Part of a small language model's weights.
Training: a variant of Adam for these matrices, 306M tokens, 9327 steps.
MLP neurons of a small language model. Each row is named by its layer, matrix (up: input weights) and neuron, and shows model dimensions 16-111. Each number is 128 + 32 x the weight over its row's rms, rounded and kept within 0 to 255.
A block is one neuron, or neurons of one layer that tend to fire together. After each block is what it responds to, as a language model described it from the Wikipedia text at the highest values.

L4.up73 [ 96 144  70 202 140  92 125 132 125 121 135 190 197  87 133 102 106 191 119 100 115 168 133  96 137 175  64 150 143 115 175 114 138  86 111  68  94  84 138  82 137 102 113  71 109 165  92  64 107 113  80 135  96 128 163  94 152 125  88 150 183 104 114  76 128 108 133 120 141  89 154 147 145 125 171 162  86 174 135  98 113 101  68 129  93 121 172 175 121 108 103  96 142 119 101 166]
L4.up100 [104 130 161 137  90 106 101 158 155  71 134 159 194 133 108 128  82 114 139 119 151  98 150  92 113 162 116 119 143 117 161  73 110 115 136 120  90  81 124  88 155  74 143 112  99 196 117  93  81 147 145 169  84 114 184 127  74 106  93 147 171  61 142 104 158 123  40  92 142 100 148  63  87  55 148 129 123 114 174 130  95 100 144 133 114 183 133  92 104 126 124 131 137 132 134 100]
L4.up120 [129 127  70 133 130 169  84  94 135  86 148 133 148 113 103  96 120  82 123 139 138 144 168  83  94 174  58 163 133 125 141 116 112 100  91 108  65 151 138  56 127  97 123 103 153 157 126  33 105 162 114 171  83  83 153  80  94  23  57 109  98  90 117 108  92 146 156 121  90 112 203 149 126  94 182 151 136 135  69  91 111 100 117 136 166 125 107 157  99 134 117 121 135 148 127 102]
L4.up137 [134  97 123 181 117 172 132 151 177 156 124 102 118 134 116 130 103  88 102  90 104 126 131 110  83 138  52 117  93 128  92  90 140 145 117  94  73  91 145 147 116  75 147 136 157 135 109  89 100 124 105 136 143 165 123  85 175  26 105 117 158 109 168 132 116 110 125  89 143 100  98 135 116  82 149 109 121 118 120 141  99  64 127 144  31  79 131 163 154 157 102  73 106  96 133  70]
L4.up253 [183   0  78  98 107 167 117 132 188 152 169  71  77 205 126 126 151 145  98  94 119  89 118 182 105 175 122 140 179  71 138 157 115 130 145 137  99 131 147 186 159 173 153 129 157 133 109 141 115 166 148  94 121 120 163  96 131 116 167 130 162 160 132 121 110 123 169  87 144 151 126 111 168 116 182 137 128 112 224  83  39  98  82 107 115 107  86 160 122 129 118 124  99 117 147 116]
L4.up357 [125 126  77  82 159 204 134 103 103 110 154  82 135 159  60 159 114 160 129  86 119  81 167 108 139 144 118 140 122 114  97  46 158 159 168 157 132 114 112  73 149  86 132 154 121 130 119 158  96 111 134 139 107 118 102 138 146  88 108  76  92 130 147 123 134 152 154 139 125  98 195 162 101 118 166  90  86 126 175  80 120  95 173 120 127 145 142 160 136  83 121 115 149  93 102  82]
L4.up400 [ 87 112  88 131 119  65 114 140 216 129 151 158 157 177 138 170  90 133 101 124 122 127 149 151 147 199 147 149 150 130 154 147 102 133 132  94 159 159 175 162  91 191 123 123 161 193 153 112  68 149 124  75  83 118 179 122 130 146 140 173 127 173 129  68 173 102 100 130  80 139 157 155 122 111 121 128 130  76 181 157 149 106  89 141 130 169 125 154 109 119 117 124 146  83 171 120]
L4.up429 [127  99  63 126 100 122 150 105 124 135 151 163 155 100 133 146  64 107 169 126 150 111 165  83 110 127 101 170 132 117 155  94 181 128 117  95 120  92 156  69 141 137 146  92 150 156  76 116 105  70 147 120 109 132 139  62  71  56  70 158 119 162 164 123  51  87  84 125  95  61 130 163  96  66 167  98 135  91 112 123 181 143 134  83 134 166 160 126 141 117  92 114 160 105 148  89]
L4.up461 [129 113  79 128 147  78  98 146 136 157  93 136 161 117 124 149  83 114 101 120 102 152  59 101 184 107  82 173 140  57 143 146 104 173 114  92 143 121 145 112 148 143 135  81 124 206 167 124 100 153 147 103 122 157 163 153 106 112  92  90 102  94 123  60 181  60  95  84 125 148 195 167 143  85 130  68 153 153  83 135 107 157 149 116  73 147 158 144 115 121 149  92 163 102 138 138]
L4.up519 [101 113 161 104 136 131 155  98 162 139 115 129 130 110 117 115  46 154  68 126 160 103 116 127 142 191 124 173 127 133 167  74 101 170 112 110  32 149 113 132 118  64 136 136 149 154  84 127  93 121  84 123  98 158 149  96 140 146  40 122 123 119 189  75 116 184 108 107  90 118 110 110 145 146 120 143 127 127  93 158 115  98 170  79 156 100 132 255 164 144 111 163 153 124  90  30]
L4.up546 [ 89 131  48 159 141  73  97 125 194 132 110 116 137 120 155 130 113 147  93 120 155 144 127  58 119 107  54 146 127 130 128 106 110 163  77  56  50 148 153 119 112 123 180 110 134 177 111 109 133 136  95 122 135 188 131  74 147 112 130 160 153 148 141 103 153 111  68 117 114  90 157 134  99 125 142 119 149 116 135 109 102  84 135  83 124 107 171 193 135  91  88  80 135  84 132  66]
L4.up590 [135 152 138 162 109 201 109 133 159 112 154 183 154 120 112 103  90 137 105 150 150 134 118 108 131 143  83 116 115 134 144 142 110 134 139 113  98  79 136 109 131 125 128  87 134 170 149 123  85  53 139 115 114  80 151 140 150  52  84 138 127 113 148  60  93 127  99 107  68 145 141 117 101  68 143  95 182 124 147 139 133  97 152 149 133 113 121 132 166 118  77 124 117 144  94  67]
L4.up692 [189  94  67 167 116 138 131 110 118 169 184 131 122 188 254 152  73 135 168 135 155 138 160  99 104 105  41 107 115 137 180 175 147 187 113  77 158 141 131 100 120 173 147 180 115 119 126 125 124 112 167 154 135 113 130 161 137 104 121 103  98 135 159  92 160 124  72  88 134 121 139 139 169  96 167 102 153 159  55 155 100 116 130 130  83 129 100 173 108 182  74  82 102 125 115 111]
L4.up741 [136 136  47 121 111 150 122 162 138 129 123 108 117  99 160 118 116 120 111 103 156 105  83  54 123 143 103 159 122 126 148 107  75 182 120  35  95 174 147 120 109 121 151 105  88 183 172 104  65  94 119 121 130  81 188 125  76 104  93 183  82 112 174 111 140 149 127  96 137 112 176 138 145 102 148 132 178 143 119 154 155 129 117 169 148 156 114  70 133  81  67 144 121  97 124 151]
L4.up967 [150 108 134  96 113 109 120 118 116 121 106 117 120 141 125 103  92 131 126  75 130 154  55 108 178 119 119 165 148 129 131 111  41 139  88 114 135 144 166 142 114  95  85  71 135 186 103  83 122 145  89 158 116 131 126 139  94  96  90  61  79  92 152 140 103 111 113  89  95 105 207 124 155 110 138  91 165 131  91 104 153 128 120 127  94 127 124  79 125 122 110 147  91  84 190 165]
L4.up1021 [136 145  56 145 114 133 128 143 126 130 124 138 128  87 152 159  43  98 115 126 132  81 101  90  82 140 105 141 114 122 180  94  81 144 114 138  90 117 169  51 112 145 135 128 184 193  86  85  74 127 153  46 110 116 165 111 125 127  46 121  40 160 103 132 124 157  92  95  95 141 160 143 104  96 153 111 129 121 114 146 123 118 187 122 149 169 153  98 113 115 144 132 103  86  86 130]
Description: Non-ASCII byte fragments

L9.up341 [170 120  85 152 137 178 150 118 156 137 133 102 115 108  59 106 115 122 101 181 162 141 146 115 122 120 110 134 163 173 139  97 109 127 163 185  66 121 114  57 162 123 126 156 176 160 127 112 127 139  70 195  94  99 123 132 129 124 106 161 100 140 120 142 123 120 128 107 170 174 169 179 127 114 139 126 155 123  50  99 131 130  98 159 127 159 144 140 107 188  45 114  94 106 101 126]
L9.up369 [138  99 130 199 167 142  87 181 133 111 147 142 150 122 151 150  80  80  95 181 131 115  98  92 156 117 150  49 112 101 102 117 136 191 147 136  93 101 141 140 169 187 152 139 109 157  93 132 151 197  90 209  84 126 116 117 141 146 131 127 104  92 174 169 163 156 131 119 147 125 115 143  83 135  76 106 104 149 138 155  69  90 147 146 132 133 138 110 142 136  93 132 118  71 103 166]
L9.up483 [140 130 123 109 104 150 143 123 176 131 166  90 122 157 160  96 165 122  90 143 206 144 181 100 166 105  85 189 149 129 124 107 160 138 101  85  65 110 153 140 152 140 115 176 133 159  99 109 127 135 116 118 114  70 100 174  92  71  75  95 133  94 223  87 148 160 175 138 173 144 155 159 124 178 112 114 150  75 122 144 138 172 143 119 183 117 102 143 125  83  82 125 141 131 136 197]
L9.up908 [108 153  97 169 207 131 124 117 125 191 104 162 126 144 109 106 163 121  71 118  96 157 114  90 127 127 113 144  49 111 129 146 163 153 132 186 128 154 108 100 176 121 142 145 152 172  99 104 106  99 104  69 131 157 132  97  93  87 121  79 158 147 158 118 158 135 114  66 156  26 128 138 115 143 101 138 137  66 175 102 146 143 106  93 132 124  92 208 132  90  85 136 134 110 155 140]
Description: Word-fragment pieces

L10.up1001 [ 81 132  98 117 157 151 136 201 132 139 164 142 133 135 170 125  82 145 105 174 131 103 205 143 166 135 135 129  79 140 141 130 137 116 154 150 168 111 110 121  94  52 164 156  88 137  95  72  94 101 122  66 121 128 135 112 131  92 110 177 119 145 159  90  85 101  99 144 139 109 134 135 134 113 106 126 136 128 123  80 146  82 157 139 142 124  85  94  94 109  94 164 156 136  66 115]
Description: Particle "up" and word fragments

L10.up487 [167 184 107 174 150 173 121 111 109 133 145  87 161 114 117  66 111 170 107 160 125 138  94 154 161 114  92  89 115 167 164  90  99 100 102 199 113 115 120 150  96 109 115 101 130 236 163 103 158 134 116 163  93 122 144 113 116 143 120 179 120  76 204 134 111 155  83 160 104  98 145 181 117 125 109  58 164  99 108  41 119 131 106 159 109  84 102 108  82 144 169 133 130 114  11 178]
Description: Before a following number

L4.up2 [120 207  89 183  99 143 126 159  98  91  61 135 141 110 159 117 125 140  84  91 133 122  91  63 171 135  72  96 123  68  94 135  64 129 135 149  98 121 173 149  98 142 137 107 135 156 182 105 112 114 102 120 119 134 117 158 163  87 106 103  56  79 118 106 106 127 126 111 131 114 158 108 141 151  76 118 102 158  73 160 182 140 141  96 177  85 184 115 106 125 176 161 109 137  99 122]
L4.up48 [166 179  77 151 149 122 145 106  99 138 100 126 193  46 201  93 138 130 132 102 100 167 103  53 145 139  87  92 174 118 167 150  50 131 187 122  75 108 148  91 105 110 131 119 114 195 169 129 117 119 150 156 135  89 107 138 137 131  79 176 110 137  93 173  89 119  66 119  98 133 255 159 185 139 128 139 119 157  71 120 203 161 157 134 177  83 143 112 103 110 126 127 106 103  98 167]
L4.up61 [140 144 122 166 165 125  70 148 144 123  88 103 105 107 146 100  93 123 131 133  87 128  99  93 120 104  65 129 101 109  52 122  95 139  67 193 152 184  91  88 127 155 169 125 184 182 175 109 104 143 145 100  93 148 150 137 160 123  72  86 107 165 111 111 114 142  78 115 169 124 149 155 117 147 127 181 170 147  40 180 175 109 147  90 159 113  87 181  91 186  90 137 114 110 108 132]
L4.up134 [164 176  85  85 144 179 128 119 137 115  94  74 147  98 209 171 131 154 109 114 163 168  89 124 113  96 102 112 137  75 115 133 102 179  79 145 140 193  92 113 112 194 171 133 141 129 100 122 119 123 120 148 119 161  80 141 175 110  97 146  61  95 106 116 111 178 150 122  94 157 202 122 140 135 111 138 139 120  39 128 230 118  97 145 122  84 143 142 136  73  96 158 121  97 140 139]
L4.up367 [129 155  96 200 166 118 138 101 136 123  87  84 138 121 179 152 123 157 106 151  95 127 132  94 120 163  88 126 135 100 113 191  46 102 102 127 184 169 117  71 107 189 180 163 181 196 173  90 130 100 153 204 108 169 140 109 132 124 126 134 137 194 119 140 136 132  58 117 127 126 131 162 145 132 175 176 167 133 181 135 156 144 112 105 145 141 157 163  87 166  88 114 125 115 153 103]
L4.up441 [142 188  76 150 143 153 100 162 123 124  99 149 101  22 151  78 128 113 134 130  96 139 117  91 152 107  74 101 123 144 112  75  81 145 123 147 107 126 183 141  72 126 150 132 161 228 170 108 143 156  46 159 141 145  90 132 167 118 134 152  74 160  91 146 127 180  72 126 152 127 141 162 141 126  68 101 106 147  62 111 149 142 153 126 164  84 165 108 132  90 127 112 136 126 134 133]
L4.up732 [115 188 113 176  99 180  83 144 145 115 124 113 160  49 138 116 137 138 155 135 138 140  84  68 154 145  81 104  94 139 173 109 144  84 165  79  82 109 155 124  43  95 128 136 128 153 144  78 141 123  90 161 107 124 164 144 129 138  86 154  93 141 160 118 127 170  93 136 127 152 182 128 136 163  80 147 130 152 185 170 165 138 155 126 142 141 129 118 140 178 123  91 105 174 111 133]
L4.up750 [190 149 140 148  94 114  82 132 130 107 138 124 141  73 152  97 111 112 150 105 123 160 132  89 129 100  50  97 115 123 135 124  89 163 101 173  61  99 106 127  64 172 163 136 118 181 165 104 111 135  99 171 114 133 156 120 143  82 147 158 130 171 159 129 123 148 103 121 131 156 182 139  93 145 107 127 145 177  61 114 150 170 124 151 190 113  99  97 125 140  94 167  98 135 182  87]
L4.up782 [177 186 104 151 145 120 139 108 146 131  89 135 152 127 154 118 167 150 153  94 160 164 122 136 164 198 123 108 130 112 224 129  85  98 203 137  77  95 191 107 132 158 167 131 111 184 113  98 141 107  98 184 101  92 146 144 128 108 129 122 161 109 110 117 149 145 100 110  70 142 213 129 140 138  77 116 118 174 152 176  92 131 169 168 180 129 111 104 114  96 119 143 166 156 159 160]
L4.up801 [117 156 100 140 157 113 127 141 145 158 131 159 182  86 191 124 134 154 121 100  97 137  97  68 120 119  85 146 101 103  93 160  23 123  39 182 133 175  89 100  95 192 184 104 168 140 156  82 130 108 112 143 120 109 124 144 161 131 123 112 115 126 154 140  95 190 136 142 131 171 151 159 157 135 141 175 116 123 104  74 190 125 117 132 124 128 141 114 149 113  36  85  87 109 103 181]
L4.up804 [172 145 103 176 146 154 151 130 114 110 143 144 165  33 176 120 126 187 159 114 119 152 128  74 172 162  65 102 114  81 136 144  72 102  88 146  72 149  65 134 120 121 121 167 181 161 154 101 154 131  92  75 111 173 142 127 152 103  85 139  67 125 148 153  90 141 124 122 113 108 159 135 136 166  78 137 120 111   0 131 226 133 151 112 125  81 101 149 109 159 170 119 134 107  83 124]
L4.up822 [ 98 126  95 161 173 123 111 124 124 133  94 132 135 129 174 100  89 140 132  73 110 127 141 106 142 130  79 144 118 133  78 150 102 135  97  92  81 132 148 153 128 118  99  53 103 169 147 134 134  75 157  84  90 182 128 144 171 122 129 114 135 138 129  92 167 201  62 121 106 111 189 175 172  63 134 100 132 196  69 135 144  92 148 131 134 102 191 228  98 109 141 117 133 114 145  97]
L4.up873 [113 144 100 131 119  98 132 116 132 113 120  86 111  84 202 172 141 118  83 125 102 131  57  37 109  73  90  86 118 122 144 103  59 167 112 164 113 126 105  72  96 150 139 111  92 176 115 124 130 153 107 187 128 108 133 166 172 114 132 179  68  86 106 172 102 162 135 130  99 179 176  95 117 169  84  98 116 144 137 129 188 133 159 139 179  75 104 168 131 122 138 144 122 100 122 157]
L4.up976 [139 195  61 124 171 129 130 106 121 158  98 129 128  16 194 126 149 136 150  75 109 163  61 117 153 134  77 107 137 109 114 148  51 110 131 171 111 191 138 106  99 147 158 110 110 182 120 151 119 108 123  88 132 134 118 148 169 106 129 164  57  99 133 152  99 143  77 123 139 116 141 184 206 149  43 139 132 164  86 122 176  96 118 111 162  84 134 185 135   8 117 127 113 111  99 139]
L4.up1013 [196 127 137 164 138 100 129 117 115  90 158 148 161  66 163  78 155 184 133  96 128 140  95  58 145 139 107 132  90  76  79 123 124 117  91 210 108 144  89  93 100 131  97 194 163 141 134 141 142  92 126 119 147 167 113 130 167 108 101 159  94 137 147 155  72 182  91 106 117 120 181 153 177 121  77  74 117 109   8 130 181 137 148 112 135 135 123 154  81 198 195 111  84 112  66 122]
L4.up1015 [121 139  99 217 124 125 129 104 122 159 106 154 150  84 188 100 112 123  76 136 111 144  84  92 154  94  93 150 109 100 103 144 145 133  92 157 119 142  80 127  34 137 157 142 161 147 167  56 101 119 121 129 140 113 119 136 194 125 132 113 127 101 119 108 134 155  61 126  95 119 219 122 135 135  55 147 151 164  98 144 215 112 185 123 209  95 185 130 126 160 180  94 150 125 141 161]
Description: Year prefix tokens

L10.up275 [121 148 126 116 122 152 103 155 139 152 180 163 151 137 138 108  90 148 133 182 151  78 100 134 155 120 135 120 160 131 139 171 116 154 105 156 139 126 134 124 159 139 144 138 215 126  70  71  97 176  95 108 158  94 156 158 172 109  94  41 132 154 182 164 108  81 154 166 171 129 119 105 141  76 137 111 151 105 113 140 105 136 121  99  92  98 112 166 118 106 110 165  91 118 145  84]
Description: Mid-word byte fragments

L4.up43 [ 91  86 107 160  86 153 117 143 152 164 157 113 118 193 107 140 116 130  72 118 153 125 120 156 132 138  73 144 127  53 132 149 154  86  95  98 161 154 167 172 147 150 156 106 128 108 110 125 102 129 121 115 132 162 209 107 154  82 162 163 135 112 171 114 109 136 134 137 146  90  43 104 109 106 186 114  95 122  77 143  37  94 159 114 121 120  87 199  73 172 154  83 141 155  95 135]
L4.up93 [152  86 145 115 131 109  79 116 162 119 139 154  74 105  57 113 153  99  77  82 167  64  85 171 105 195 155 119 115 154 133 160 144 103 162  86 158 138 180 140 134 133 171 119 167  93  85 106  83 130 114  92  84 130 211  85  97 115 192 136 155 152 164 130 147 174 159 116 210  97  65 111 105 131 180 121  98  97 127  75 105 115 135  70 113  88 127 141 137 142 124 135 163 113 153 160]
L4.up233 [171  53 118 131 114 121  76 116 191 125 161 105 135 206 114 111 127 143  76 121 141  97 126 156 165 167 115 115 130 113 184 149 125 151 104  57  98 148 217 154 154 111 145 152 165 126 138 160 135 159 164  81 128 153 186 127 111  99 169 156 190 137 121 104 111 137 147  84 164 102 114 147 108 134 222 133 196  82 238 126  88 132  98 111 111 138 126 100 113  90 131 175 131 111 134 123]
L4.up302 [123  66 121 106  26 136 127 108 180 168 133  93  80 145  54 164 128 130  80 120 114  83 124 157 124 122 106 187 143  74 137 161 141  87  93  94 124 172 164 180 154 120 151  78 175 109  99 163 109 147 122  96 117 123 170 137 117  68 174 126 126 155 155 151 117 150 142 113 156 115  85 122 129 125 119 108 126 109 184  95  82 119 106  83 127 104 120 203 132 134 146 132  85 128  68 166]
L4.up465 [ 90  68 137 143  88 139 131 101 186 142 123 111  96 168 151 116 133 123 115 132 149 122  87 150  99 177 145 120 133 121 138  95 130 129  91  71 105 168 178 132 119  74 151 119 173  92 118 124 100 162 138 127 130 116 149  94 171 117  86 133 167 126 163 151  93 157  88 102 148 100  89  61 144 148 163 107 134 110  53 106  71 114 112 132 131 102 132 201 131 170 155 122  88 133 120 129]
L4.up468 [111 102  97 127 117 102  96 145 159 212 126 135 125 197  95 110  70 120 128 127  91  99 160 157 141  86  75 109 110 108 129 168 159 160 171 122 149 138 173 133 105 150 168 131 129 147 101 130 112 190 136  94  87  94 151 108 135 109 162  84 170 198 141 149 153 129 145  83 141 123  53 182  92  81 211 123 173 134 164 165  90  58 158 115 143 143 140 164  79 174 118  88 157  90 125  97]
L4.up509 [ 97  58 118 158 124 163  95 168 108 135 171 134 159 158 105 102  90 105 112 158 135 117 189 150 151 228  93 136 130  72 112 124 151 111 255  92 152  89 149 126  65 173 136 106 145 122  76 123 124 108 114 136 129 143 161  79 152 111  66  77 194 124 103 111  64 156 149 109 155  65 134 129 116 127 163 117 128 142 157 112  94  96 143 164 178 137 137 180 141 169 138  44 157  53  86 129]
L4.up596 [154  62 125 144 104 151 118 114 160 154 164  75  85 213 184 127 174 137 112  89 126 124  77 126 178  73 109 117 116  88 186 147  82 118 124 131 187 166 198 157 173 139 172 143 162  71 154  99 114 159 149 122 112 112 156 122 168 138 129 149 123 130 133 162  92 151 137 128 174 134  97 112 135 103 192  92 120 122 179 110 122 113 129 158 121 136 114 185  92 198 183 135 106  91 142 118]
L4.up631 [128  27 119 129  50 151 100 137 162 148 168 112  61 191 128 153  98 121 126 153 119 100 127 178 144 172 154 198 196  74 107 137 170 129 128  83 114 182 116 163 157 106 176 115 162  71 128 166 117 198 145  61 107 142 163 122 133 102 167 157 109  75 158 174 153 118 115 128 175 127  97 123 101  96 103  85 101  86 133  92  64  96 157 108  83  83 108 182 112 117 131 126 106 161  83 136]
L4.up701 [171 179 174 178 111 136 105 135 134 102 156 150 138 160 182  85 110 122 164 209 130 133 166 127 185 146 119 100 110 159 118 139  94  95 199 131 159  98 178 123 110 101 169 151 128 129 118 105 130 121  75  36 144 101 127 114 117 113 116 227 137 133 115  85  66 128  56 122  73 103  78 122 127 130 109 141 126  76 176 110 140 122  88 126 120 162 103 103 141 104 158  69 128  84  60 137]
L4.up788 [132  61 129 147  66 117 137 102 152 131 162 112 131 182 137 168 104  79 102 118 132  31 103 164 103 162  96 167 106 144 150 155 149 135  93 102 127 120 169 120 107 145 180 100 146 134 125  91  87 137 132  67 144 132 172  79 141  42 148  84 141 141 137 174 169 125 118 104 166 115  34 120 119 112 133 122 124 147 157 131  95  95 157 116 107 112 150 152 113 169 145 106  94  90  90 151]
L4.up871 [161  89 128 144 140 163 140 131 125 145 139 113 134 168 123 138 122 113 100 103 158  99 106 127 165 127  86 124 110  78 115 156 158 138 166  86 146 103 184 131  85 151 159 103 140 105 138 111 128 154 157 149 113  78 122 149  91  90 138 147 157 157 156 129 143 185 113  99 152 118  61  91 157 144  65 190 115 127   0 135 149 137 100 134 122  70 122 156 114 171  55  90 153 100 113 141]
L4.up910 [162  58 167 128  73 113 104 112 186 160 138 113  95 198  59 153  95 151  88 120 139  75  88 166 132 170 104 135 119 104 140 147 163  99 123  92 170 186 159 113 185 177 168 117 182  75 115 130 102 181 127  64 119 110 158  91 106 127 135 129 158 163 115 172 135 143 139 100 171 108  88 111 105 128 153 128 151 155 156  77  51  96 111  85 107 106 103 174 133 122 141 127 132 119 138  98]
L4.up933 [145 107 132 174 146 167 131 134 102 131 106 144 182 117 106 131  31  82  61 105 138 107  67 115 185 147 114 162 136 154 107 106 157 130 111 150  88 109 129 122  59 138 123 120 166 147 150 130  98 112 128 153  98 103 141 104 153  45 106 124 156 103 149  63 176  93 100 130 116  63  44 123 113  98  75 146 132 178  38 119 119 111 142 103  98  64 109 100 152 172 151 126 161 118 163 186]
L4.up979 [ 67  86 134 164 109 130 170 123 149 189 143 115 121 156 151 157  97  65 134  90 158 140 143 106 103  96  80 122  68 141 120 133 153 133  77  59 188 156 172 145 141  85 185 137  88 120 116 121 118 120 111 110  90  97 154  73  67  58 152 126 142 123 177 113 128 100 111 115 121 103  84 142 138 111  93  96 161 136  30 122  33 105 122 100  99 100 107 227  89 216 137 103 139 180 120 151]
L4.up996 [ 88  81 133 117  44 139 106 125 164 151 140 109  65 129 111 147  89  83 108 132 132  81  94 159 145 147 112 162 142  82 105 162 161 109  80  80 141 186 165 140 110 127 175 104 168 102  89 135  95 189 146  89 141 131 159  71  77  95 180 158 170 111 128 197 126 118 143  50 162  80  92 113 119  99 145  65 111  82 198  92  60  72 131  97 121 104  89 182  89 152 136 131  71  99 114 152]
Description: Mid-word fragment up

L9.up526 [168 111 184 193 144 120  76 150 122 170 126 107 143 116 179 109 100 172 125 170 167 155  73 133 179 133 125 102 132  92 128 151 100 164 111 144 114  81 131  69 197 133 145 115 153 115 211 102  80 152 164 185  76 166 122 148 107 130  92 129 112 139 145 149 112 130 128 115 113  91 153 201 152  99 150 122 127  87 150 150 136 131 114 116 162 102  67 102 103 117  97 156 182 110  77 147]
L9.up791 [170 154 109 124 134 101 154 167 138 107 120 141  96  69 146  92 125 167 129 151  67 103 162  65 163 101  99 120  72  92 128 150  39 153  98 138 112 159 173 159 155 150 140 184 167 134  67 143 131 138 165 103 124 118 135  92  92 134 103 157 159  84 182 160 158 134 148 166 141  68 157 125 161 115  28 124 168 196 142 142 110 136 100 159 160 133 158 183 131  67  75 142 139  58 107 158]
L9.up868 [113 146  99 123 175 139 136 168 136 184 164 190  96 151 142 106 118 157 171 141 197 107 174 137 169  93 107 134  82 145 138 171  98 161 134 166  94 159  85 101  85 150 123 152 117 175 128 121 129 117 128 109  70 169 171  98 120 125  99 109 127 135 175 147 132 138 100 140 172 144 195 181 131  70 149 106 157 104 178 138 150 118 140 127 116 106 130 153 128  83  89 174 177 163  88 119]
L9.up895 [155 149 101 122 139 129 154 161 118 133 100 102 170 149 154 147 117 134  95 134 165 138 118 121 116 104 112 144 164 130 177 186 118 142 132 119 124 156 121 147 112  72 110 133 166 150 124  94 124 139 139 110 136 140 135 146 148 116 135 102 131 137 144 113 124 129  76 104 117 135 136 161  69 137 109 124 122  75 123 114 116 117 106 147 165  68  70 138  91 139 118  63 138 136  86  52]
Description: Year-prefix tokens in dates

L9.up18 [121 101  85 120  81 137 118 101 151 140 221 128 157 114 109 105  83  98 106  95 125 150 126 101 142 157 141 137 162 113 169 127  46  87  85 139 125 121 132 118  90 111 107  99 128 136 116 111 109 121 146 170  78 108 127 114  58  84  99  94  87 118 158 135 103 136 148 122  69 146 170 152  93 165 161 145 118 134 148 159 181 126  72 124 120 118 145 106 170 118 193 118 124  86 139 137]
L9.up328 [121 138 114 166 124 129 128 146 127 199 119 154 125 125 129 151  76 100  72 129 172 177 118  44 117  96 115 178 126 107 151 164 159 149 112 140 105  75  83  87 159  92 132 111 112 169 134 132  95 165 100 164  98 116 128  94  92 105 152  73 174  84 121 190 165 103 114  80  90 107 104 185 195 150 114 115 120 117 152 113 107 105  85 181 110  79  98  95  98 166 114 115 139  92 132 133]
L9.up561 [ 99 110  88 111 118 101 142 130 177 177 200 153 141 114 180 111  85 144 165 113 178 137 102 119 146 144 127  86 137  92 152 147 169  78 121 106 127 179  79  56 125 136  81 152 155 158 147  34 115 158 139 145  83  78 136 161 125  80 132 144 122 133 164 137  97 127 112 122 142 134 141 150 112 129  91 110 111 123 146 104 126 124 127 177 128 163 137 142 127 132 130 175 109 136 118  65]
L9.up711 [117 127  65  91 122 133 147 133 170 176 172 176 170  54 139 145 112 105 120  89 161 123 141  97 122 159 164  95 136  92 193 120  90 121 178 143 138 120 104  81 152  95 116 107 175 146 136  89  76 128  98 140  77  82 135  80 127  99 100 140 103 120 159 172 115 120 126 113 135  89 163 183  81 126 158 121 114 115 166 144 135 115 179 158  83 153 110 108 136 144  97 122 112  74 102  88]
Description: Non-Latin script fragments